Weights of a small GPT-style language model, trained from scratch on English Wikipedia.
Architecture: LayerNorm before each block, learned positions, no biases in attention or MLP.
MLP neurons of a small language model. Each row is named by its layer, matrix (up: input weights) and neuron, and shows model dimensions 0-159. Each number is 128 + 32 x the weight over its row's rms, rounded and kept within 0 to 255. Numbers have three digits each.
After each neuron's rows, "fires on" lists the tokens most often at its 100 highest values on Wikipedia text that the model never trained on.

L8.up183:139116124107132146080143091125132108130158046152157140147191097143113180192081134098139105122112158119087042122123131064118139123149123155130111105055107122118058068073063125099128146138151143187086173108102127172136129180154101198182198152151122105140112125123165106106131119163131079091107138114162137155182167134110115148113175130143134194131082111130159127084160156125156137112126123059140169125143120183143129108095159124105152152192114133118197151178136153150136153077096104
fires on: "l", "w", "ol", "il", "ro", " and"

L3.up524:110135112180113147077121102077175153129155132181130034133132132147114119110093124140114141107088128151197203136168106108229141131051112113094122147136153111126136084113149221102104134097131109106141107123102152099138180125167142153117165170117172082061104103102165167105147145120123120164148069105109178097135153119065104124101122129182164166118086167179089137114171089133137125089145148124108156112114181126136059082138122146063173150116122151095133139133132110086131088123163105
fires on: ",", "."

L8.up172:131101127103133135127160138107147118122160111131075164120111136172134087163090160124138066081146088110148171101153109150181109146147094146104119147157170047131111127159139147152136145080133081141157079092177169178192114134132078121092090170113153189117125066124092131079058130136183107150150048101045075156146109147193146108134169117163135095170101175140100135113171179149155107077084174108083117095133142119156142085101143132144165112098171097135144110112157090124176152131130097
fires on: ",", " and", " bo", " |"

L4.up433:167113131085125175165132120105165080083110118187113144162151172125176208098132087104160177202174072097074113075128089083114139146107077081148160122151091117143170178174087096088135184156194137136129107127151060127139134101141124123128090113126116132097147126081122103116079110080101141164124160089118166141149153145092103096143082104189135145145171125082079136151053079147101116190118131127134146136117132171116144160107152149103107082127123141126133124142121191079107125141163186
fires on: ":", " were", "icated", ")", "ributed", " "

L4.up525:146164121154110102137108079136122112129047181121134138095117124134151120122150152139125110137127143125160105123104125130152141147145079121119076127089151116159120114170013126048110116134147196124132102152137105083213136151136150172156147099107110132118151156133192128149123130096104189098112134102127168127088141100107064202108163124139123147124067124195075055145064095119119106167139086143138111083143113175147155127131162143172144174142126114192186089048124130126106164095103095
fires on: "r", "our", " Mr", ".C", "ull", "oll"

L3.up182:122156150092134138142091108161128096132092129159083131156142173097188080159132096125199116128196147096156143081088109126085142103109102101193125147124134141082095087147112146151228135111147141094114134108053163138096101144178161152181090059120148133136104111136130089126121150115149142089156063111128139215103161162105205162148072125115097117143147124084087168119131110118115120085082134137123142165108110103145147167116138193113093088126130118127150124179162135134086143210105072
fires on: " /", " as", " Writ", "ign", " Website", " develop"

L3.up375:134130152175129059133166093100072153137136160146118117131156114154211152161087079191109113125157116162174157136089153096182138110093160127133105095122149103132173100175115115166127151111146168146084109145164136158119089117099185112165123148127126093149139043139086116114091173093114095089063089124109176082098085137145080124134182101118098087124086127097130075093169191116163146136158116119173145127115177205152114147092075094071115161131123172134149158115125131180157175133110089
fires on: " by", " |", " star", "ine"

L8.up472:152106057148127122150102103163169129126108141125169182092136109141155098157165096133160122124142132065129120140137129133101098123094135226129146102083155114098098103184133097168175144146163107135129135137139122045205147183185102103109135186177087119090159114130141189095134168149133058092140157144117127114141155139178143060086082088129147066094117099144099141157127113147169162139123189128088122110172150140149098097212172139189129108114077104135137093098128167105123101110101102
fires on: ",", "ud", "und", "Career", "al"

L2.up340:077131141126113066131156137100122083151127119136105122157178176157233097098091168076150142105108166109113124115185125204106098172132106095207155143146101130096167095129125162107139108124143148139158100164142073113134083112111133103174137123163116133124147089120144163139141172164139107165142157128154089054140143201109071150121109156139108117146118098099133170111150111123138115118136111175168083102108047096129093180127136182104106055116071129057166104136128162097082127078166131
fires on: " /", " Website", ":", " Species"

L3.up287:142145135216104120146096107103091091087160084148150109122132170140119131164155113190150185160103155149141167120090069197126108154099172068168219100126077164142137160139104177113137069091097138123146081122150060105186119072093084100123119088127153158127175143106149152128142087111132182149105160135183133118181121146102141157124126126170156087194131078072181116151171133115093139131122125085141083083135132119129108101152138068109110077123090145094142135131105115105104167128096137
fires on: " /", ":", " UTC"

L3.up374:136138122114151067126111173071122085130133114173123151123153114115198071110142165175162147172069157104119067114143125153164113100151114188118104132096139156096195087150119123071160152072119116168131111085136142087175108147128107118125039143136148107081124179153085147124108117171150108194128132113113122161096154117116202144135069049160150169094133142128126089148132113127104111159121173085115170150145146113145099157155138164194121125109078180103065136151122101054119125173162117
fires on: " its", " their", "'s"

L2.up440:116125139141195136114091117123164107130119134164157140086105185146178176149160098153123150138055159146120139087133122107144143059055116116132182090139143085116106214126136097118101147144107101143149119142135173089131162131080142155094138160095074193090093142083140084130161168155091172183170102113147134114140097054137125112183114080155080183118185122198136076130144133106104095123159130072137139149123136109082107107136092147126189186147065123136086125129100138135093147107165089
fires on: "-", "-c", " sc", " well", "ic"

L2.up215:111140102137144137184166136117140155188107166148056128149145107121167060086198084139116161133111126097173134148113082128141097114106116080120159101073103096143135116210162196117180193150148104118132092128111117143174181103160125189161120094115133066101102132138164120067093151137084087127126097143098144109163167150069150156110109143116162140129124104067100133169167134106192131090117155156072088120094126116099074094157122132181125119154109163118185084140156176111161135159084135
fires on: ",", "|---|---|---|\n", "ud", "|---|---|---|---|---|\n", "|---|---|---|---|---|---|\n"

L5.up321:095101134144209126119119209134159110087045143165119139113108127142096117196104169133101100125160158160076116163105160121153186108134108073169156150155146081149140127148123161140202078179134093073206103084084095099155089096113183159173180148140140137158101110124094127101095117132166099109135140152111156134091136110127149107133131153130060153119118122156091140116117069139111135163141148134188075131143099169098137122090168179125075145113158076075066138134157092123110128088128099
fires on: " to", "ar", "or", " star", "ated", "ed"

L6.up313:126104111110169223101118120139144136135080089139100134025132094114166125181092067172175129125134112099107138097113132117107152131125126130133174113093074075106072154121119112128113146105170140111128074180175136125126105181116169115189125155102139134137191092060063099140110131110088136122071115093133122091156091134180158148147158139147149169192113159148194124159089106152150138082156151109115184156120128165119121082113110098102153083162095155177121105163109094129147173092176089
fires on: "-", "-c", "et", "ent", "t"

L6.up411:153123138066149114124087063143155142119162128152133083120100104149108097139130160127138127143155131097178123180090040158139107161095094155140201115141136114135183059094160160141111147173097168143129094112176134110163163178105123143068112114168088128056198086144138052155136102134213189123143121082125094125126105081112130089186118147155145146078112146138117104130098079092112111116135158065115108186138148133140135125180167140105100143204123086101124136099094121164156109113142108
fires on: "eb", "f", " Years", "ributed", " released", "b"

L8.up390:141115087127065109155149130092136125156096077130148082142152134086131137154133177041191110145106094134132084112124176168099113155137153117145143142054120109127118139101146109096140118146132152123101078110099088099154184172138164147150150135160061117186215144110148059166170102126130155080179136133118145151121165101108134113128102155141076080109090130086153193034182088115165096112139119124128166162135119122126179113093157179129142159132105129185127137147138144150073157141118048
fires on: "ol", "ro", "le", "ern", "ast"

L6.up224:128127162099153168081133102134109110159137140147154127115117136172135141115159168171139160125072204127160125142098124068182084116149068175133104150146128163141107119137100142154129138092047082085153170037128103138120133130150130114110114111161083151149115106071123087192083117181031141094143172103150126178134198152172123124117064128160140130119102172123077176143177081132159148133109159155151113117095137145089091106083134147161127081155096081105085116142104136111062150119166141
fires on: "'s", "al", " its", " of", " the", "\n\n"

L3.up601:158083131123163167103136119153130088175116072175132117114111097114143078155152081112163140176097130124107140043087094121148152173158101139071142109137070114111166123155111063105132117101142172182112095095174158111163180069136145188134147159144145128061116131123105119127125194100091147151109127091128144148167141148089156166131104097099132212118085130100114145101170081121105135166100172146179082162151129178111083107073142136083141183175120162079111103094125156111111154199153119
fires on: " ", " (", " S"

L2.up494:159165096077139110060129096139157141103111122145099099159124137102176176118170120100096141176135150137169128172150127091150120174110125104070079161064151108132207137154118215112163125049171124102119116137126119116079118107127081169100155211154158145134140106173162144158123157105134122143134063125070154105143063114108103113171088132122115156135102182131084126121138112101122104176118133153129161126130086123157084101149100123167205154129117133101196108156128188062084098150092129
fires on: ",", "—", "als", " –", ":", "ches"

L3.up513:204134097116080139096086150119110123173139115149165104140153180114175200096132183144149104163132077132155134158082068122153134138146102112182091111098062153158122144185111083151149099141087111094098129087159135154102136106072145117168087158096103089156128104118090162146107143129094158227095101135127127119135164134127123102166226061144076121098098192146124118120129107117135098143181109138093087122189129152151190159150122098170131119107072159147132133165132124160154095106094114
fires on: " on", " without", " +", " for", " to"

L8.up71:209103133151174142118179100107154061126127076132105140108092138128185138141178096167171116123140105116140099076135163147138108195151097107129140164113126080108063151102127088123118119115105125186173125150147136145125104074089218126134173113156154100181122133115170137136107152110158126130075080110084157123136108111181178121084129108107151164124100143111121138100143100098062129076141173116156107184150160116136081166077131087157136145169104066077149194127199124107156177150097104
fires on: "-", "l", "ly", ":", " ex", " "

L3.up256:095087106148127127100120084106140165113111128162154184223095157113153144144128137139157197153179166156127114129091107058110172156081107116156173078140142070110142141148105123123122060117111159125137098149165100162136086097095093153122088102117143102105187138167113201168137100146144103155099124163091134108072164121141128151110128174125141109216106128085105110120158115149109033114155075129139128128096094107120128119130123128182121107138032121156147134138163139110120133106190209
fires on: " is", " =\n\n", ":", ")\n", "\n"

L3.up552:150157150137129100141129170098143143073143126147153128173182169102203128120101124148096088118140128164168139124107118098185126111090092082161106120154114043194181143155084179106209098112104123080118087148139046067184093093177154118090110134114139115122162134170101162079100121136173083173110095136137107139087183122143120130131155091069086153158107162088124079160179144157161098122106099090179078164138137143088127096170151166111116152157135117095115140120179125153124103123110130
fires on: " |", " Apps", " place", " Position", " by", " Goals"

L8.up489:139086109124165147100120158155195075078129150123115097174166138132142147143135119192147143123160126159120140145133137175118185116123103076113138118118149082145117063087160156120151135108195104122151101193200047110096193118090131132149133126147101089138135105098170151166123138024131078069122127088207119165197117087125124154139142160118083147119084131110123113128149112159123122108118119153118165127067172133102121084114167118139137165083141107139183104080124172150092068149089155
fires on: "e", "ing", "re", "r", "en", "et"

L3.up11:081120147174140151048079150134167140186166117114062121151119178120122167137080154095105088134142152126065128161071186165140141175077085103075101112138140116120108109143151135125117107094114157129073136096115099145157104149194139136127118114154116103154075170184169119145165130118123067163161046113124167140127144121083107139148105105106150125070093195195096173161167141130123100126116134150193126120179145119087102108087145150095148147155153122095121150094204093127081086119098116
fires on: ",", " by", ")", "\"", " at", " in"

L4.up131:121170144123132112173115086097132123144121089126103117114178143112210121143081117168072087122171148184176058134116147119086129114140087176138138096136106111114133064196141116131159149123155146127151107155177104095162038152135123135106044156140083154157142089128080142078183174061150102105111157176128118116090093132154131126131157109087139110194085140107142124165189149141127123184129096113172074124157094128138119196177145063163098108109114123091129097101132127127184154127137124
fires on: " by", " star", ".,", " directed", "ography"

L3.up212:156114115160184144131123118095156133104126108198132067190185126088140131110161092151223139105074131135167096039175173137209113101117115155126139119104133077191153123157130124110119149124117141115102118115104142174131087128142112149143159143105108120106084179100140097116106132111080199150135095143158198124108088112160055105081117103110098120103112128112095135078143140137107125164168167080135154112186111192145097112108136140132209171103119106148163143153115184068097141137127135
fires on: ".", "if", " the", " o", "\n", "ion"

L5.up566:143142156158121139127106051106155195130125137076131141125123092123133102157139128131120094090176157096150173133125096054092113140167084220174147107106090109124119049049135094109164187189133163108142084096153170179096103150076127141129200134195166110155161109122109126134120134066124155150113120123134107132069100112170134127102226127105086087148065127176101150155136123099109132159127153081153132161160121148113116109126161103120173143091139130130131085091133138156140168115162122
fires on: "b", "f", "qu", "m", " =\n\n", " per"

L5.up561:125185101165096175127112106100100127128103136146173112114131087202128088097133101158118160174179111156112105156127090098170098182074088135122107166181132152151163147119076104141195125093128187164154145089159061133127103156113100107115141117100081050130185075112112134168127112133133091195126173136112128155164151132117140121151088157201102166136112146165082112116124087059091080106146082105114148104124120149123081125145141112041158137169097135167134132128107119072082117190126116
fires on: " of", ":", "oll", "ributed", "red", ".S"

L4.up531:148132061215091145096065101082096120197195088132115075144157139152201113093119122126141134090106171086097096107099143148063142155164144108145134134124065148092120132128144088172173104162144136147145149119148090184128156118119117155095142096115106126118112156098103168134091151132138147101096094114103106076099126151109112120165110147069106098147089135133147149188121122168120164136125100077085139068126100158158134197121125161188064092141077185112183152157154158126193131093109126
fires on: " for", " W", "w", " to", "0"

L6.up522:125155107059116164090118114192156078157151122140127095146115144132180130103150151149191123178119141185125092100161114105136142142148108100156101084118130142081116107099161171098119125159107088114134100147156153121148123143151130136115112081105162141095083100106071149161133088128088153156124206149100148111073133091156119108164094130159149155116123130141136222087197132132042157097085099147120173095078129090062127103160119156190074149104067164111086124177131132085170192152151116
fires on: "ab", "'s", "American", "Al", " its"